config = dict(
    n_layer=24,
    d_mlp=448,
    norm='layernorm',
    qk_norm=False,
    bias='none',
    tie_embeddings=True,
    parallel_block=False,
    init='normal',
    init_std_o=0.00571,
    init_std_up=0.0395,
    init_std_down=0.00571,
    schedule='wsd',
    decay_fraction=1.0,
    steps=6095,
)
MLP neurons of a small language model. Each row is named by its layer, matrix (down: output weights) and neuron, and shows model dimensions 0-127. Each number is 200 + 30 x the weight over its row's rms, rounded and kept within 0 to 999. A neuron's up and down rows have the sign that makes its largest values positive.
After each neuron's rows, "fires before" lists the tokens most often just after its 100 highest values on Wikipedia text that the model never trained on.

L7.down426,213,188,202,191,197,209,195,209,198,191,234,212,210,186,106,157,175,201,191,209,162,171,214,152,222,177,195,163,209,213,211,184,242,174,215,237,147,193,185,151,259,128,187,161,205,233,251,237,174,211,220,199,244,219,183,204,219,186,237,228,181,237,209,205,163,192,238,199,198,212,207,145,206,176,156,164,220,216,187,235,182,207,198,200,234,199,236,228,146,218,159,157,220,213,223,199,169,190,200,270,218,219,172,235,138,194,258,246,165,164,171,182,244,198,231,176,157,180,178,177,163,245,192,183,211,223,156,240
fires before: "\n", " The", " It", " In", " Th", " M"

L4.down303,195,213,182,214,161,186,234,194,167,211,225,240,167,181,116,247,196,209,199,215,146,158,215,192,199,209,210,189,144,238,219,224,186,122,189,197,173,186,205,149,190,182,181,191,180,253,205,203,185,205,183,215,179,231,192,183,212,256,246,195,206,323,217,186,198,214,211,192,231,214,189,210,237,202,155,221,213,159,200,216,213,179,213,209,245,228,249,220,181,207,180,128,207,242,237,257,164,174,218,224,196,197,199,226,183,171,221,198,144,161,193,143,167,228,171,173,145,216,218,205,187,208,223,164,235,208,184,244
fires before: "\n", " The", " In", " He", " It", " M"

L14.down50,212,198,158,205,214,216,188,234,206,208,228,142,201,233,202,170,176,179,208,186,241,206,202,208,247,200,216,158,223,197,262,197,238,151,198,184,170,193,223,246,208,233,172,263,184,178,186,210,181,182,213,255,213,217,177,169,168,176,223,162,228,155,225,179,287,214,181,174,233,195,142,264,201,180,211,235,176,168,173,171,182,165,262,172,154,221,227,172,209,193,198,239,221,168,178,172,259,192,199,205,179,257,176,213,186,168,166,177,218,166,192,163,184,197,174,238,190,231,202,159,182,198,221,203,158,227,177,210
fires before: " F", " M", " D", " G", " |", " 3"

L5.down170,223,190,169,190,175,150,221,176,203,206,171,247,197,239,205,216,173,169,220,250,202,252,238,176,185,175,239,239,167,142,205,201,223,146,224,226,204,162,191,190,200,159,217,197,177,178,195,231,122,185,204,182,228,203,264,219,205,223,182,194,210,251,189,194,233,169,169,215,198,171,203,195,217,152,199,166,221,164,164,203,172,207,180,250,251,199,236,187,205,239,220,182,183,206,239,231,192,181,246,209,172,175,217,190,162,256,219,182,213,220,213,188,204,179,169,218,194,174,193,188,137,203,180,225,151,261,173,215
fires before: "\n", "iss", "8"

L17.down57,153,193,218,225,225,210,227,210,214,209,220,188,164,218,214,205,172,201,248,183,179,137,208,171,145,239,251,236,183,281,220,261,250,200,226,180,186,174,172,189,258,208,212,155,179,177,209,167,214,179,224,198,187,179,256,214,197,212,220,221,208,189,171,207,177,183,208,223,138,211,182,254,159,219,178,209,190,226,198,256,217,187,176,189,179,253,183,203,156,190,225,202,201,213,176,187,205,165,174,185,223,124,202,143,228,196,215,198,228,210,189,240,150,243,184,142,229,186,181,216,208,191,240,200,167,162,265,220
fires before: "ly", "l", "ter", "ol", "od"

L7.down419,257,181,221,221,196,219,254,132,127,154,182,243,160,213,186,186,217,196,196,169,242,198,238,228,173,159,208,165,199,156,253,193,160,138,202,202,187,204,209,185,204,233,253,190,198,142,194,200,227,245,198,189,163,209,210,258,211,180,249,174,184,200,144,188,218,226,205,185,218,151,201,253,198,248,200,197,148,212,164,208,167,173,177,212,225,190,201,244,169,193,182,192,199,206,174,189,178,209,228,225,204,245,273,180,152,165,220,202,169,161,230,213,192,238,279,186,176,203,212,209,157,246,237,183,225,207,182,186
fires before: "b", "le", "ad", "c", "g", "les"

L15.down281,203,220,223,149,220,206,163,175,217,183,201,221,187,145,188,180,237,215,190,209,182,183,199,168,193,156,187,199,183,201,241,218,238,199,114,220,153,186,231,239,244,214,206,179,225,149,206,184,223,193,199,217,221,185,133,202,235,163,225,196,202,237,233,217,249,215,214,193,209,220,206,176,182,176,214,189,245,218,208,242,181,199,166,211,189,218,194,189,197,219,156,210,134,193,197,160,193,179,251,270,200,231,226,148,222,200,246,234,228,196,268,192,209,145,187,225,189,199,267,190,139,174,201,302,205,236,150,229
fires before: "c", "ic", "e", "ter", "it"

L14.down381,184,179,187,129,214,190,161,234,265,187,187,209,176,197,243,202,166,217,156,160,172,283,169,212,225,194,219,200,217,225,177,210,251,227,142,241,181,219,203,236,181,252,124,198,164,181,162,222,175,174,193,168,159,177,254,142,191,176,227,183,255,189,241,186,250,233,148,193,177,212,136,164,165,194,185,203,200,183,209,156,188,209,187,223,197,231,198,178,216,191,207,180,203,214,179,174,157,216,201,231,248,243,248,217,231,210,135,220,187,231,191,171,207,198,168,256,200,228,217,271,223,216,238,218,195,206,200,198
fires before: " |", " 2", "%", " ", ")", " 3"

L3.down120,223,219,203,192,141,175,187,207,240,170,220,182,186,168,164,203,226,188,171,190,179,220,221,150,196,142,209,178,216,239,183,175,218,171,139,265,194,188,233,237,230,185,184,228,205,181,257,225,211,265,240,230,178,233,170,165,281,166,230,169,185,220,162,170,224,170,217,205,220,220,151,241,184,240,187,244,196,221,194,228,185,187,200,242,173,217,141,170,229,246,235,213,166,196,273,259,213,131,194,228,168,246,208,210,187,226,178,190,162,222,219,204,204,172,142,197,211,136,179,243,190,173,176,213,199,171,159,191
fires before: "ed", "ing", "ic", "ice", "e", "at"

L18.down257,220,237,186,235,191,255,237,167,191,198,174,192,210,248,194,250,170,194,202,206,147,153,175,232,216,202,205,214,246,170,204,202,247,144,198,188,215,207,232,198,158,221,251,144,191,176,213,186,199,198,188,230,227,189,205,229,162,136,242,206,179,135,215,184,219,189,200,232,199,218,211,171,169,238,205,115,227,236,197,185,228,187,183,156,158,205,143,171,208,184,273,200,196,241,215,200,184,242,188,195,191,130,234,201,227,206,223,210,168,191,230,187,170,190,209,206,215,257,222,177,195,212,196,183,201,188,186,215
fires before: "is", "it", "k", "ish", "ic", "s"

L16.down24,213,147,144,176,183,213,201,171,220,201,212,222,226,212,170,256,181,187,221,174,214,174,206,181,222,151,176,144,195,213,169,247,227,175,156,232,218,177,156,183,174,207,191,278,219,227,234,239,177,220,216,226,208,205,244,227,215,234,254,222,220,193,204,156,181,248,206,168,228,175,158,164,174,239,184,221,184,239,259,231,171,240,157,174,170,222,201,221,237,255,230,217,234,190,193,231,218,176,142,163,204,208,197,200,215,119,204,198,164,202,213,172,170,224,189,235,175,173,189,189,189,178,147,226,176,178,182,173
fires before: "ed", "ic", "ing", "e", "and"

L15.down153,221,182,136,168,202,191,145,220,218,208,209,167,237,238,210,219,199,198,160,222,194,234,200,204,228,206,194,184,226,199,171,210,217,177,185,149,242,205,178,167,249,168,224,216,184,242,215,177,148,190,208,249,203,204,197,258,164,179,202,204,163,265,232,207,122,215,228,227,190,224,200,131,174,223,228,236,183,208,215,208,151,201,194,224,158,178,194,202,177,233,246,251,150,183,149,203,156,224,178,178,176,214,206,167,196,163,186,218,175,235,200,251,173,196,164,155,189,247,145,195,227,175,225,246,124,213,223,205
fires before: "ed", "v", "ance", "anc", "ant", "ic"

L18.down305,207,212,204,240,172,176,194,176,207,186,194,206,132,209,157,244,211,236,207,149,182,196,175,174,209,185,253,194,217,202,197,211,229,194,219,206,188,196,157,204,171,168,174,195,211,213,226,264,222,187,192,230,252,156,220,172,207,261,236,210,207,241,183,160,235,233,193,201,175,236,256,214,220,208,88,93,230,235,180,208,214,212,208,177,187,154,160,203,131,212,188,176,194,198,223,213,208,183,219,236,180,171,206,215,192,147,211,248,151,206,190,190,209,242,220,158,230,226,204,201,180,211,204,231,191,217,180,212
fires before: "\n", " He", " The", " S", " In"

L3.down156,223,229,178,205,198,179,194,192,162,170,199,252,193,204,209,199,214,202,157,210,175,192,173,186,199,175,185,168,198,197,178,210,225,212,214,205,199,173,205,186,181,200,195,165,197,196,237,186,215,202,190,186,243,204,117,192,208,281,213,216,174,163,161,227,185,185,214,237,244,196,217,227,233,229,233,215,192,215,204,184,143,216,130,151,224,208,183,189,186,172,163,183,248,228,246,198,243,203,160,215,170,156,153,187,263,200,203,255,154,214,200,261,231,203,239,239,153,140,233,194,239,220,203,172,244,230,157,239
fires before: "p", "c", "port", "m", "pl", "ag"

L5.down331,247,214,197,178,202,230,255,147,175,233,220,196,187,168,186,199,183,98,147,184,194,188,238,191,133,179,211,198,229,191,159,197,205,222,188,233,220,229,189,158,189,216,213,174,211,177,215,212,225,230,193,218,204,195,192,242,220,173,190,166,148,227,162,190,220,157,178,228,223,244,304,274,179,183,237,197,187,211,191,223,181,204,198,178,172,240,227,207,183,243,150,181,190,212,212,209,167,155,188,231,189,189,231,193,207,199,225,208,201,152,269,220,227,213,192,203,187,153,211,191,183,221,232,176,233,215,205,209
fires before: "ear", "in", "ra", "ro", "c", "ign"

L3.down397,246,211,194,180,217,192,207,204,168,185,203,225,201,160,147,255,173,221,198,160,210,150,211,187,212,210,206,168,206,266,198,216,216,164,202,167,124,166,193,166,205,153,195,178,213,228,174,212,216,183,156,250,250,212,218,145,186,202,236,171,202,238,226,157,150,188,209,157,247,258,208,193,219,212,171,186,192,210,204,199,227,174,199,204,198,261,231,204,219,247,221,208,203,197,250,204,214,177,202,191,197,206,215,214,212,205,277,210,209,154,180,203,195,201,236,166,188,189,208,202,219,215,200,179,255,145,177,211
fires before: "\n", " The", " D", " M", " S"

L3.down24,214,202,198,178,201,252,200,184,160,220,167,237,182,255,201,169,219,181,154,202,204,201,226,183,174,227,146,189,202,166,148,213,189,152,181,194,232,173,205,188,180,205,194,211,185,194,224,202,213,221,216,118,202,225,190,183,173,167,259,205,228,207,187,242,227,153,203,208,247,222,251,189,196,222,234,170,172,187,186,216,169,208,179,205,239,178,190,204,180,241,98,170,222,185,251,199,208,181,203,260,206,163,187,162,241,160,219,225,204,211,218,223,229,170,265,216,120,225,230,190,187,180,229,240,237,238,168,199
fires before: "c", "ign", "p"

L21.down416,219,230,215,244,171,198,227,209,190,219,198,205,195,282,218,221,205,193,217,146,225,205,166,193,154,187,145,240,211,171,201,257,232,212,235,217,173,202,216,163,194,182,199,163,192,193,226,253,252,197,208,221,211,185,247,232,172,211,218,196,182,175,222,182,176,179,196,214,171,211,249,191,160,170,158,228,170,154,177,186,252,202,248,149,156,212,167,179,236,222,189,215,136,213,183,217,250,213,136,138,162,151,194,226,228,220,229,236,202,207,176,203,178,214,136,250,203,191,219,216,273,130,201,193,218,229,206,187
fires before: "s", "i"

L4.down143,194,177,199,196,153,229,206,137,173,202,185,238,154,234,186,194,216,198,160,164,170,209,218,247,141,194,214,183,184,197,257,214,238,215,220,199,244,187,203,200,227,233,164,226,208,109,220,181,236,158,192,217,199,206,213,201,224,214,189,205,206,177,218,218,209,183,201,222,145,231,235,243,214,232,192,199,161,209,182,139,219,235,201,185,188,170,190,241,136,182,177,132,191,192,226,139,218,165,190,232,187,228,176,186,228,200,258,208,237,201,158,237,288,183,204,203,154,258,213,210,218,223,267,202,191,215,181,145
fires before: "ign", "c", "s", "p", " c"

L21.down25,218,158,229,204,161,203,224,160,217,221,231,255,177,254,180,245,148,180,215,164,132,172,184,229,218,251,222,246,153,137,213,181,217,134,187,240,209,196,192,223,172,194,212,191,162,247,186,223,148,203,153,204,168,201,195,203,216,191,198,246,194,267,189,208,205,238,191,223,194,213,250,193,217,194,181,168,207,200,171,219,149,144,167,224,159,218,221,255,198,227,212,197,212,202,215,196,231,181,235,193,204,183,248,204,188,216,197,211,149,181,216,124,176,255,190,143,160,220,212,212,175,210,221,198,185,205,170,148
fires before: "\n", " He", " S"

L4.down255,262,208,218,191,206,167,224,220,210,209,222,216,162,200,185,149,186,230,194,179,152,210,202,203,209,249,218,277,177,201,176,133,181,163,213,185,150,178,209,142,184,199,249,193,181,217,209,262,177,205,205,165,211,184,212,230,196,176,268,213,107,185,138,206,203,137,163,194,195,210,211,180,154,235,208,246,171,242,187,169,193,192,245,201,194,216,232,218,177,211,209,171,186,220,187,173,243,258,192,192,172,193,197,165,201,183,265,268,179,209,193,147,193,180,207,222,197,236,215,214,201,243,243,222,188,195,172,150
fires before: "ong", "b", "-", "re", "m", "form"

L21.down390,172,211,222,197,215,159,222,198,198,227,218,193,159,226,172,237,195,210,196,162,162,189,198,195,235,208,234,228,162,210,235,206,222,187,189,221,190,191,199,204,172,179,160,195,170,206,211,277,171,190,173,187,242,205,222,181,208,206,261,205,232,271,185,205,248,242,176,199,174,201,241,193,247,217,166,108,195,232,200,272,200,173,230,244,160,179,228,191,178,212,209,136,215,218,206,191,171,181,227,253,195,201,194,213,251,144,211,256,161,178,174,135,217,201,193,180,203,219,179,181,127,199,231,208,192,221,179,152
fires before: "\n", " The", " He", " In"